config = dict(
    num_hidden_layers=15,
    hidden_size=640,
    num_attention_heads=5,
    num_key_value_heads=5,
    head_dim=128,
    intermediate_size=2560,
    vocab_size=18187,
    hidden_act='tanh_gelu',
    norm='layernorm',
    norm_place='pre',
    norm_eps=1e-06,
    positions='learned',
    qk_norm=False,
    attn_scale=0.0884,
    bias='all',
    tie_word_embeddings=True,
    parallel_block=False,
    init='normal',
    init_std_qkv=0.0211,
    init_std_o=0.00386,
    init_std_up=0.0211,
    init_std_down=0.00193,
    optimizer='adam_variant',
    learning_rate=0.000413,
    beta1=0.9,
    beta2=0.99,
    weight_decay=0.48,
    lr_head=0.00409,
    max_grad_norm=1.0,
    warmup_steps=274,
    schedule='wsd',
    decay_fraction=0.757,
    decay_shape='pow',
    final_lr_fraction=0.0,
    batch_tokens=[65536, 131072, 196608],
    max_seq_len=1024,
    doc_mask=True,
    z_loss=1e-05,
    train_tokens=879900000,
    max_steps=6797,
    dataset='wikipedia_en',
)
MLP neurons of a small language model. Each row is named by its layer, matrix (up: input weights) and neuron, and shows model dimensions 32-95. Each number is 200 + 40 x the weight over its row's rms, rounded and kept within 0 to 999.
A block is one neuron, or neurons of one layer that tend to fire together. After each block is what it responds to, as a language model described it from the Wikipedia text at the highest values.

L9.up2327,224,217,168,184,211,166,230,185,190,249,194,230,266,234,196,196,209,272,272,241,192,178,188,149,150,147,106,41,224,213,214,204,192,249,177,240,196,220,221,215,75,215,242,172,214,212,219,262,316,170,170,175,211,223,206,176,266,229,195,298,246,269,183,174
Late table-row statistics. Separators and numbers near the end of rows in stats tables (season totals, goal difference, vote shares), such as | or 15; also the after in within prose.

L7.up153,283,134,184,191,180,222,149,159,246,224,140,210,245,190,188,222,152,259,215,272,169,181,100,223,194,265,192,170,190,220,247,216,210,308,197,189,175,171,214,139,202,172,234,130,228,325,181,220,226,188,236,174,108,163,198,149,177,230,237,128,163,258,147,95
L7.up548,189,222,191,201,174,158,178,244,239,168,196,158,198,204,223,198,205,249,148,350,197,140,205,200,182,218,191,207,193,140,251,196,249,273,186,187,129,219,215,183,195,214,243,172,236,232,158,264,198,150,230,248,157,175,247,173,156,174,266,163,232,139,259,177
L7.up1230,230,217,207,192,132,239,209,253,232,168,254,124,196,237,167,184,240,231,135,261,226,209,215,176,196,251,212,166,186,188,227,194,173,186,134,172,186,181,223,169,255,164,192,256,188,143,137,259,222,185,234,259,198,176,226,185,187,197,199,138,200,199,198,179
L7.up1502,210,207,167,183,231,197,157,211,235,229,176,187,236,247,183,247,257,180,139,208,168,149,212,173,173,214,238,173,156,167,125,180,253,151,189,267,120,217,247,218,183,214,182,189,224,265,116,220,230,148,215,163,198,185,231,185,85,198,232,178,167,253,182,185
Date span tokens. Tokens in dates or date ranges that predict a following year, such as month names after In, the range dash or to, and the "19" in "(1910–19".

L7.up810,257,140,236,227,215,187,209,156,180,171,199,219,249,198,207,212,214,233,212,241,253,166,249,214,194,291,220,213,134,211,189,104,214,243,286,221,185,208,235,199,217,157,164,164,234,195,204,188,251,149,169,177,213,255,212,254,233,238,295,227,196,194,136,107
L7.up1757,244,226,165,159,206,223,191,259,164,202,221,194,199,235,201,195,171,275,188,241,212,254,167,231,203,235,135,144,116,164,154,172,224,254,218,167,194,166,186,182,161,190,279,137,152,269,132,186,192,168,171,258,125,218,200,129,168,235,217,227,155,119,176,115
L7.up1787,214,207,246,216,204,178,223,230,241,255,170,233,216,232,131,208,268,203,248,253,230,161,178,247,101,193,164,114,200,163,167,239,190,210,235,152,163,188,278,161,197,147,231,280,222,182,182,194,196,149,208,172,200,192,145,245,108,223,238,174,213,240,155,172
L7.up1971,235,235,175,82,220,165,172,248,208,245,187,206,193,254,106,193,275,233,198,238,190,249,280,244,260,244,207,213,173,163,226,181,220,191,193,205,172,231,310,171,187,208,238,273,235,239,216,197,237,101,150,186,186,188,209,194,159,278,182,197,219,226,132,156
Row and sentence endings. Closing boundary tokens: a table pipe ending a data row (climate or stats tables), and sentence-final words with their period, often years (2008., 1903.).

L9.up459,253,222,182,114,217,216,176,165,198,204,225,133,207,157,115,186,181,286,112,242,223,181,203,229,237,205,225,119,163,180,200,185,208,322,230,165,159,236,232,188,161,188,251,103,209,278,160,231,210,213,154,196,224,205,317,220,174,224,180,196,187,148,247,183
Date number after month. Day or year numbers placed right after a month name in dates, such as March 1974, May 24, and 9 April 1940.

L7.up1217,152,192,162,163,184,192,223,109,182,242,178,256,270,167,233,161,229,286,165,141,251,215,157,185,185,218,165,186,266,183,221,210,193,316,260,221,146,147,222,187,202,118,262,209,243,223,240,217,274,138,130,257,156,222,245,121,206,149,204,195,241,189,130,177
L7.up1719,167,277,190,183,226,172,177,164,157,234,187,280,300,176,167,179,233,167,155,164,197,193,161,279,192,248,197,208,211,176,228,184,160,172,203,245,183,167,284,174,175,163,207,173,231,166,255,238,268,217,176,197,217,234,136,180,191,182,209,274,197,214,167,134
L7.up2337,138,198,168,194,210,158,180,258,207,216,188,167,253,205,185,166,196,258,185,187,201,162,153,238,148,254,140,181,203,165,203,190,125,201,285,174,211,179,273,219,236,173,192,155,200,212,211,176,332,124,186,207,239,258,195,226,185,236,221,269,208,200,180,157
L7.up2464,224,222,194,161,140,216,205,185,215,248,178,241,207,233,177,318,216,311,240,205,188,219,202,224,179,212,214,210,196,129,94,224,174,255,175,190,202,104,199,168,228,151,225,156,194,208,224,218,206,184,180,305,246,183,181,186,225,216,144,238,173,182,159,204
Table row-ending pipes. Pipe separators in wiki tables, strongest on the closing pipe after a row's last cell, as in league standings, career stats, election results.

L3.up46,231,104,272,153,197,229,98,168,127,162,189,217,277,161,240,232,275,259,173,234,187,206,262,170,267,282,194,196,223,186,160,171,247,231,111,104,193,288,136,178,234,186,201,147,219,235,232,196,198,193,182,200,186,203,221,161,199,204,273,213,241,222,196,232
L3.up114,176,173,174,169,134,177,250,241,235,231,188,208,265,183,173,237,177,160,240,132,159,210,199,265,171,227,223,198,158,225,251,207,213,195,193,226,206,128,176,154,210,202,222,199,178,209,195,258,228,234,303,187,202,197,210,150,277,260,215,231,147,214,193,155
L3.up120,141,245,190,196,148,215,212,203,226,296,237,250,267,225,172,248,205,162,201,169,161,167,216,219,237,274,181,223,153,177,182,234,213,201,197,173,182,244,202,172,176,182,195,220,179,147,185,182,146,258,226,119,274,215,176,228,218,234,209,224,128,253,244,124
L3.up272,126,211,152,210,80,202,176,238,300,236,220,215,228,187,194,205,242,199,191,183,209,204,226,228,233,242,189,196,177,199,192,205,216,234,215,231,169,187,198,170,193,207,216,219,161,189,259,199,212,196,195,207,245,223,237,210,199,198,344,254,196,294,161,129
L3.up337,211,168,141,168,227,329,227,236,164,126,190,253,237,149,177,206,211,238,145,174,106,172,141,201,149,233,284,224,254,230,175,228,94,292,170,146,190,278,224,160,170,172,208,100,233,232,247,219,208,206,186,200,149,149,237,144,234,147,146,203,144,174,214,161
L3.up430,167,184,208,182,216,222,155,196,243,176,173,220,206,228,167,233,167,185,222,190,201,221,253,276,169,240,132,125,155,176,223,201,226,183,232,189,173,215,203,211,207,112,192,212,184,222,162,199,251,176,220,242,154,289,178,207,201,280,249,160,225,195,159,134
L3.up598,195,176,183,188,96,122,196,131,245,165,203,91,213,158,188,258,208,198,162,226,178,213,248,296,208,210,232,193,248,138,185,183,189,278,242,182,162,228,143,131,158,225,198,240,167,184,205,230,201,266,193,222,201,234,218,175,157,170,264,193,152,277,134,164
L3.up607,180,231,177,206,199,158,174,207,218,189,218,169,267,229,148,165,242,186,208,229,200,180,162,207,225,264,245,190,203,164,200,203,147,197,149,132,180,258,211,180,158,214,245,209,210,194,188,231,230,272,238,168,287,173,201,182,166,153,191,239,194,295,233,190
L3.up638,188,202,153,157,197,255,183,172,185,203,205,214,200,162,118,171,209,180,224,156,193,185,157,236,219,243,244,201,155,126,220,166,196,278,195,215,151,185,207,179,197,209,179,180,187,236,228,234,219,203,173,217,184,245,232,84,200,215,220,231,164,253,189,189
L3.up771,168,150,204,188,148,252,200,140,153,217,204,187,188,195,165,224,214,155,251,211,133,198,226,276,169,227,194,208,226,218,131,231,190,236,207,154,184,190,135,167,289,174,174,173,190,190,211,193,197,271,228,223,183,231,168,231,228,217,238,261,149,206,165,248
L3.up1068,162,196,218,210,171,230,214,247,190,237,171,259,184,196,196,195,178,243,149,144,167,201,234,287,188,233,225,213,231,191,178,263,204,179,173,178,165,273,187,199,241,228,209,168,185,181,199,236,154,171,225,248,185,223,196,191,196,234,255,188,193,235,228,212
L3.up1440,190,128,184,165,227,168,148,230,260,182,245,287,238,203,161,135,189,106,241,157,212,222,200,225,266,233,162,202,150,196,210,233,172,250,180,181,161,171,190,190,207,268,213,222,148,165,200,194,172,181,252,193,187,248,284,207,234,180,271,154,191,319,184,163
L3.up1502,118,215,166,205,150,241,224,220,229,231,200,213,318,196,183,243,266,160,231,204,186,210,142,304,136,260,270,190,118,197,208,211,122,167,195,230,179,107,270,117,174,135,199,255,150,255,272,280,177,171,159,219,254,303,186,207,162,175,155,242,249,232,178,136
L3.up1611,183,205,177,178,196,225,225,129,190,235,176,244,203,155,142,191,192,259,207,206,152,151,137,267,172,223,202,93,130,198,176,206,137,260,224,152,168,203,175,133,209,104,206,195,222,280,203,212,247,180,240,245,199,240,190,125,189,262,202,211,236,165,178,183
L3.up2122,203,223,193,167,92,209,225,174,277,120,192,117,205,145,208,221,192,157,211,194,154,272,242,293,164,255,156,202,145,192,154,169,237,239,177,154,191,218,173,138,145,133,241,228,150,208,221,204,163,256,213,181,191,221,205,218,209,202,224,233,125,209,167,144
L3.up2373,168,198,247,178,159,217,240,272,260,176,267,243,171,302,187,142,209,201,335,186,199,276,249,238,240,193,222,165,185,239,221,100,198,147,194,161,173,240,116,174,224,176,234,182,110,195,188,202,117,186,254,140,105,212,183,277,259,111,216,150,220,150,219,161
Article's main subject noun. Common nouns right after "the" that refer back to the article's main subject, such as the film, the lake, the song, the river.

L3.up124,250,174,208,134,230,233,193,170,195,215,198,233,218,155,216,209,194,232,187,210,149,112,235,167,217,172,226,157,193,158,259,288,223,221,169,206,145,179,171,198,231,221,250,265,235,190,157,241,236,226,188,178,205,277,157,106,141,242,212,222,229,196,172,170
L3.up367,231,173,196,131,224,275,205,144,173,266,225,206,197,199,178,167,239,239,175,144,225,209,176,202,182,167,227,114,267,229,198,277,145,205,223,155,174,164,206,202,185,228,221,244,238,218,141,229,258,244,186,167,258,232,201,190,188,235,285,169,215,258,195,217
L3.up370,222,162,244,197,234,224,115,221,204,251,234,257,236,227,191,225,221,242,179,227,160,188,154,154,166,272,195,147,167,200,140,167,139,198,212,197,181,201,193,181,213,164,298,223,238,275,178,167,213,219,166,244,213,257,216,155,180,265,259,217,127,230,111,169
L3.up371,185,236,109,193,211,184,170,214,197,247,210,211,226,190,207,216,205,161,93,170,138,183,243,182,193,237,173,202,281,153,133,186,206,198,217,161,171,269,164,255,204,221,191,158,223,249,164,218,201,141,130,222,186,205,185,244,159,201,184,170,184,246,140,167
L3.up585,232,199,164,161,164,224,168,203,241,300,202,303,231,235,174,188,218,283,150,148,164,190,210,179,223,241,210,191,245,156,188,238,174,165,198,197,136,288,192,169,160,244,252,242,228,217,180,230,224,194,159,165,194,204,210,179,243,183,268,249,183,204,221,165
L3.up601,262,184,190,195,243,194,207,243,263,238,240,236,201,237,228,189,183,210,166,184,195,222,207,154,195,264,216,245,211,177,177,204,238,174,242,197,156,240,180,201,198,208,255,218,217,265,146,151,171,166,186,188,242,183,211,168,125,207,233,175,225,176,158,239
L3.up712,186,163,212,154,205,141,158,155,242,209,212,239,226,267,153,162,216,201,210,154,228,204,261,176,251,192,208,190,188,166,111,147,181,158,224,239,96,239,216,213,177,235,289,191,206,219,212,208,194,163,158,182,215,231,234,190,157,258,166,157,252,200,189,220
L3.up1061,212,166,198,229,173,218,174,238,185,261,233,247,279,277,177,151,170,207,205,202,194,130,177,168,140,220,192,249,253,135,183,212,178,199,195,178,155,234,192,195,201,200,263,239,231,206,149,219,214,248,180,181,198,208,162,198,227,166,235,138,132,244,227,237
L3.up1270,211,193,192,87,175,191,154,207,148,167,229,219,283,164,130,193,237,177,180,162,226,160,221,184,260,225,172,149,160,180,231,209,191,219,119,213,73,267,247,167,167,228,257,223,206,256,138,211,175,113,218,178,178,192,161,213,233,188,269,199,219,150,185,192
L3.up1505,212,217,191,119,116,213,131,203,206,283,230,206,265,181,173,132,248,248,181,192,173,210,205,198,227,287,219,121,208,225,189,265,203,225,183,201,138,223,149,216,179,187,253,247,235,235,185,208,218,195,168,175,262,217,190,169,199,193,255,224,191,255,186,180
L3.up1579,255,177,190,90,207,198,182,147,182,206,224,188,224,181,215,126,168,191,189,129,151,131,213,207,216,200,203,194,204,162,248,271,187,241,160,233,167,158,183,188,165,256,191,184,187,182,198,247,193,200,152,174,170,186,183,182,252,243,324,277,220,238,231,109
L3.up1835,223,222,172,129,217,230,195,167,285,213,238,208,187,153,227,173,161,194,172,213,138,205,184,181,229,198,226,165,162,146,163,119,230,261,266,178,170,189,163,133,177,170,256,219,168,171,194,298,185,137,159,235,235,237,184,155,120,233,177,168,193,160,181,220
L3.up1912,246,235,147,153,181,180,195,252,180,150,209,301,255,178,163,194,156,150,191,138,184,199,183,198,231,293,223,199,254,186,168,202,173,266,186,204,153,193,187,204,169,205,219,245,255,263,229,202,189,127,175,212,239,179,138,202,119,127,215,174,124,272,116,190
L3.up2059,194,161,218,134,217,209,157,222,211,272,238,232,187,186,159,254,261,250,196,189,188,208,253,214,229,235,184,188,252,172,234,264,117,239,142,203,185,239,217,188,180,208,248,174,193,185,141,232,196,219,182,255,167,182,197,172,210,197,198,243,222,170,175,120
L3.up2087,158,184,188,124,210,278,159,228,236,169,208,225,201,161,173,221,176,177,137,241,226,249,266,219,197,212,248,221,203,212,173,175,161,167,191,254,109,220,188,187,149,242,398,228,138,162,206,217,168,154,222,211,210,248,206,227,204,238,220,200,241,183,170,177
L3.up2137,229,220,173,189,166,224,160,263,264,220,257,244,238,180,226,109,201,199,126,189,175,222,193,152,222,219,241,190,280,207,143,233,274,198,223,218,125,258,174,203,179,181,205,222,178,202,166,205,190,169,223,179,161,196,166,242,140,208,246,138,140,143,178,177
Table cell separators. Pipe characters that close or open cells in markdown-style wiki tables, such as election results, sports scores and statistics, often after numbers or empty cells; weaker scattered hits on newlines and plain words.

L9.up2095,296,159,203,197,160,310,153,103,208,179,232,192,208,281,213,228,226,252,244,220,186,193,133,221,163,177,160,189,240,183,191,167,181,209,268,179,163,145,194,189,174,200,278,240,144,140,156,176,236,170,220,148,132,207,231,245,252,142,260,184,280,186,207,187
Table row starts. Opening pipe or bullet hyphen at the start of a new line in wiki tables and lists, e.g. row-initial "|" before election party, film title or place; weaker on cells within rows.

L3.up245,214,239,189,180,221,241,182,180,200,160,230,232,189,233,168,239,195,244,194,161,215,221,208,201,233,196,218,182,183,211,221,200,216,199,188,116,180,156,221,201,173,190,177,190,223,227,182,233,135,185,265,229,237,181,359,136,119,179,135,136,175,215,121,214
L3.up400,202,230,214,157,119,225,295,228,235,180,176,216,199,160,149,182,183,181,201,236,257,240,235,162,212,184,139,258,231,146,243,102,183,192,255,151,185,190,236,153,125,237,190,265,196,242,169,257,216,102,224,281,178,198,229,171,159,234,148,120,187,221,148,221
L3.up650,197,154,220,116,211,226,202,193,195,187,215,201,232,204,150,132,152,313,165,226,235,233,208,241,224,212,273,213,244,159,226,198,165,232,193,316,188,270,197,200,219,188,267,168,162,232,203,242,177,195,205,191,242,152,249,156,220,218,259,203,214,181,186,171
L3.up677,191,182,254,117,209,232,152,160,209,142,242,230,201,195,196,195,182,204,203,216,254,248,216,191,208,214,212,216,208,208,154,191,173,165,266,205,142,192,148,216,211,234,199,147,203,257,162,210,242,136,184,216,152,197,217,226,208,243,137,109,235,129,157,204
L3.up972,173,256,194,115,237,229,211,270,282,208,241,241,248,211,169,197,226,321,222,195,218,180,218,227,242,220,223,186,111,215,170,158,208,233,292,183,150,222,193,189,193,177,249,222,261,244,166,247,116,96,260,243,239,184,315,134,134,190,194,148,160,182,155,184
L3.up1157,196,154,260,50,231,226,194,193,215,122,244,190,170,153,163,151,254,275,191,266,211,199,219,207,193,240,179,173,162,202,219,233,159,237,214,234,228,227,161,199,162,206,226,219,235,202,202,223,203,197,253,262,191,182,228,189,219,203,146,196,248,203,195,183
L3.up1400,189,220,257,117,177,247,99,216,272,127,244,320,220,209,148,182,184,207,180,201,181,223,188,244,217,261,203,157,116,169,214,169,197,214,228,126,123,188,191,195,224,213,201,171,241,233,207,227,228,119,194,190,125,178,210,235,228,186,108,167,217,152,185,159
L3.up1409,227,203,289,152,190,246,191,217,188,190,172,227,174,230,184,167,231,209,171,193,204,207,191,208,220,168,155,191,203,221,244,178,216,226,228,166,193,205,243,140,182,192,169,173,240,303,212,236,250,130,183,257,199,198,214,183,199,196,195,149,213,136,218,220
L3.up1449,241,161,242,154,215,236,224,241,127,147,219,221,163,244,105,187,175,211,220,195,235,233,173,181,210,240,230,240,195,180,202,172,173,244,229,217,190,170,138,173,167,207,172,152,149,261,91,197,179,189,244,314,120,140,238,207,161,167,184,214,184,128,175,171
L3.up1453,127,140,202,121,206,218,205,252,198,168,236,266,198,219,143,181,181,198,260,201,252,241,262,194,163,192,219,227,163,201,176,147,139,122,232,153,128,203,150,209,145,207,226,200,190,267,162,233,207,184,213,184,133,253,281,212,179,237,161,209,209,114,126,201
L3.up1594,161,244,135,149,175,285,179,205,202,159,224,295,240,186,110,181,204,196,108,194,240,211,278,188,208,179,183,155,121,203,212,96,193,166,207,193,147,240,161,176,108,211,148,209,169,233,203,237,209,161,161,186,227,218,242,208,225,177,176,123,177,169,208,238
L3.up1622,164,164,266,99,152,289,100,222,203,189,246,228,236,212,171,220,232,148,285,239,215,265,238,198,192,197,189,177,227,181,212,175,173,178,219,118,131,172,128,222,176,149,221,209,229,269,118,254,216,135,184,193,118,235,196,208,143,214,234,118,209,155,187,155
L3.up1906,147,130,221,186,186,245,210,266,226,202,233,238,204,232,203,218,195,246,191,177,234,257,195,220,204,225,177,198,181,203,211,260,200,165,182,197,222,148,211,235,162,215,212,236,228,224,202,217,245,158,275,207,148,178,250,140,179,177,160,146,208,208,197,216
L3.up1951,287,212,263,177,235,219,161,199,196,202,166,230,205,208,169,139,233,205,192,219,243,187,199,150,244,238,149,193,187,251,218,140,226,172,236,155,164,222,204,161,256,174,243,108,190,297,237,181,169,192,269,215,135,213,235,198,177,171,204,238,182,166,183,207
L3.up2247,147,115,205,184,153,235,225,141,253,155,190,192,181,224,172,205,239,189,239,282,163,179,203,308,154,286,243,195,148,146,152,171,169,209,198,217,196,197,216,171,164,175,186,193,200,235,211,254,158,159,176,295,256,231,146,243,157,243,180,246,182,161,82,130
L3.up2380,224,232,224,156,191,197,211,189,151,231,201,222,232,204,163,127,282,200,233,134,246,170,111,244,191,292,129,129,142,213,176,205,168,216,218,207,179,170,261,140,261,169,192,233,227,151,186,219,204,192,147,194,187,205,202,182,207,211,156,229,194,203,228,144
Year tokens in biographies. Year digits after a date or "born" in biography openings, e.g. born 22 March 196|2; also "is the/an" in definitional first sentences.

L9.up898,178,224,151,184,128,227,200,212,209,177,223,222,210,182,159,202,194,187,180,203,186,214,205,250,239,236,210,243,169,148,201,232,235,277,202,174,153,212,211,174,240,193,260,180,122,192,191,244,215,244,213,179,142,277,223,183,306,193,175,243,217,181,226,162
Head noun after determiner. Common singular nouns heading a noun phrase right after the, a, or this, often naming an entity already in context, such as the town, the group, the video.

L7.up465,231,263,248,177,181,202,132,197,142,202,90,174,243,255,159,177,240,218,250,159,117,265,182,198,181,212,257,124,165,227,138,198,199,207,180,247,231,254,221,215,252,142,276,199,193,175,200,263,248,201,154,205,210,258,177,146,178,224,228,236,233,206,254,203
L7.up568,198,201,222,171,172,243,212,188,118,174,200,189,237,243,193,136,214,214,171,132,176,284,174,221,227,284,211,213,249,174,225,201,167,220,170,213,151,122,230,185,206,183,134,191,178,199,220,248,251,254,169,190,235,250,169,205,194,254,216,155,243,161,271,192
L7.up940,201,221,174,130,173,181,188,259,212,161,224,150,177,193,183,222,238,203,148,168,198,263,215,297,212,255,204,201,216,191,188,260,203,218,172,217,161,228,178,188,181,227,216,248,208,214,217,204,239,234,216,109,221,179,208,130,248,227,155,203,219,253,191,152
L7.up2527,209,230,140,196,90,238,215,212,194,194,190,198,194,260,235,184,219,188,179,182,128,168,190,297,211,186,217,186,142,195,209,186,163,182,208,147,188,286,220,206,170,136,195,202,247,132,231,158,208,233,224,135,154,214,209,212,246,224,247,175,184,163,174,210
Anaphoric "the + noun". Generic head nouns after "The", "the" or "his" that refer back to the article's subject, usually starting a sentence: the event, the show, the ship, the film.

L3.up55,234,130,210,165,173,221,154,168,215,142,199,205,197,182,185,197,135,175,152,212,205,196,150,237,204,229,220,152,153,222,251,225,237,199,243,161,188,103,179,130,220,241,301,211,216,163,174,234,134,175,196,196,252,218,199,169,237,209,209,209,210,208,196,239
L3.up157,153,223,196,126,149,236,258,210,201,158,246,177,251,197,212,165,230,146,183,132,268,152,188,145,221,227,208,239,175,193,213,249,161,165,183,240,128,287,189,159,170,227,264,176,129,171,195,251,197,166,254,232,153,215,198,273,248,292,264,234,236,159,120,214
L3.up403,192,152,159,219,150,156,254,113,162,165,202,221,268,200,196,248,201,164,243,144,261,178,107,233,211,299,166,163,167,183,277,270,124,168,208,196,144,238,212,154,203,260,182,225,204,175,232,210,282,200,184,239,232,235,162,199,195,202,192,246,235,149,154,181
L3.up651,188,102,181,181,130,237,217,137,245,157,227,267,238,195,235,231,205,235,236,210,234,273,216,235,173,174,242,150,213,139,246,185,191,180,160,213,186,138,165,219,190,193,232,255,163,191,179,231,206,269,189,250,217,234,318,209,210,246,166,249,174,223,191,93
L3.up668,222,133,157,150,195,213,170,169,193,249,265,212,241,129,178,153,200,171,209,180,164,170,208,156,246,251,242,191,245,116,172,192,156,212,234,159,101,237,185,189,219,225,223,188,241,205,195,257,199,173,217,200,236,218,180,243,155,190,211,196,191,182,139,185
L3.up818,180,158,199,150,221,194,154,195,218,210,194,154,204,200,234,212,223,175,169,232,160,161,155,208,210,170,227,204,198,248,124,218,196,198,240,176,210,153,247,208,233,151,215,209,216,136,166,222,219,254,249,242,209,249,232,232,238,199,152,233,164,169,156,176
L3.up941,217,174,157,184,164,264,222,195,234,262,218,193,242,231,200,207,251,253,226,210,199,187,180,214,222,294,188,202,176,96,182,283,151,140,212,195,155,229,167,179,186,172,229,252,188,207,159,213,232,196,245,204,203,196,192,228,244,242,170,226,180,157,169,134
L3.up1156,289,185,195,176,205,204,152,184,165,231,268,263,197,210,189,194,224,228,156,243,138,205,199,166,228,201,160,199,282,210,140,185,189,223,203,231,197,231,166,191,202,147,234,240,203,209,130,233,131,257,166,205,190,209,266,170,148,218,219,128,182,227,196,202
L3.up1171,177,147,160,150,147,219,235,214,158,209,261,216,284,156,183,260,156,168,132,131,224,295,201,156,184,243,233,176,198,117,186,120,149,199,133,148,79,255,269,151,165,219,203,189,209,169,147,249,201,167,211,177,237,228,241,177,238,251,167,179,227,223,164,153
L3.up1422,225,170,199,96,171,211,194,187,234,237,204,133,214,203,202,179,200,220,216,262,101,247,225,242,189,190,192,263,149,142,121,100,225,177,183,186,156,165,162,165,222,145,224,178,218,185,215,221,196,166,189,222,205,218,198,208,213,212,191,193,275,149,197,182
L3.up1600,172,134,122,135,209,233,210,203,227,222,224,118,167,161,108,240,250,195,190,192,175,190,155,186,179,190,239,169,254,187,167,178,140,225,167,207,117,240,191,189,198,227,256,207,186,216,249,227,160,215,252,145,160,232,259,210,170,249,206,206,267,155,199,192
L3.up1843,170,180,228,139,197,251,224,185,173,192,264,218,209,200,186,164,230,242,185,165,188,160,233,213,229,272,204,186,211,135,162,186,133,202,203,211,159,218,158,206,167,203,241,206,267,203,212,207,119,245,202,149,232,188,221,83,236,248,188,153,170,210,185,197
L3.up2190,196,151,261,113,218,219,172,195,159,228,227,248,270,171,156,154,194,227,127,159,239,167,203,190,212,254,199,201,218,164,188,137,174,180,160,211,85,284,200,200,162,228,174,232,222,205,198,249,145,125,127,149,206,232,293,239,273,212,181,141,226,206,153,196
L3.up2259,185,111,230,158,229,217,211,226,194,218,219,229,263,168,195,156,234,164,126,180,216,244,221,179,190,143,165,208,168,200,141,140,192,189,239,151,80,229,128,100,174,193,207,191,166,221,181,235,160,153,167,168,128,262,195,220,165,287,222,229,138,165,191,210
L3.up2285,203,91,160,195,168,267,292,207,224,228,218,155,308,182,261,223,229,157,185,150,192,237,176,167,215,237,255,163,260,208,182,203,152,196,165,228,150,212,202,206,181,188,285,240,218,156,163,242,185,226,198,211,178,263,223,183,229,278,220,204,236,217,183,167
L3.up2526,200,192,93,191,152,224,171,215,189,194,234,219,197,242,221,181,194,190,171,132,232,190,183,184,251,310,178,197,249,133,205,209,95,219,288,181,138,232,222,166,212,238,192,224,211,228,165,191,175,162,181,202,224,203,180,181,190,170,164,206,180,220,125,181
Infobox and table fields. Field labels in infobox-style lists such as Position:, Genus:, code:, and cell values in pipe tables (scores, years, goal differences), plus prose nouns like title, year, name.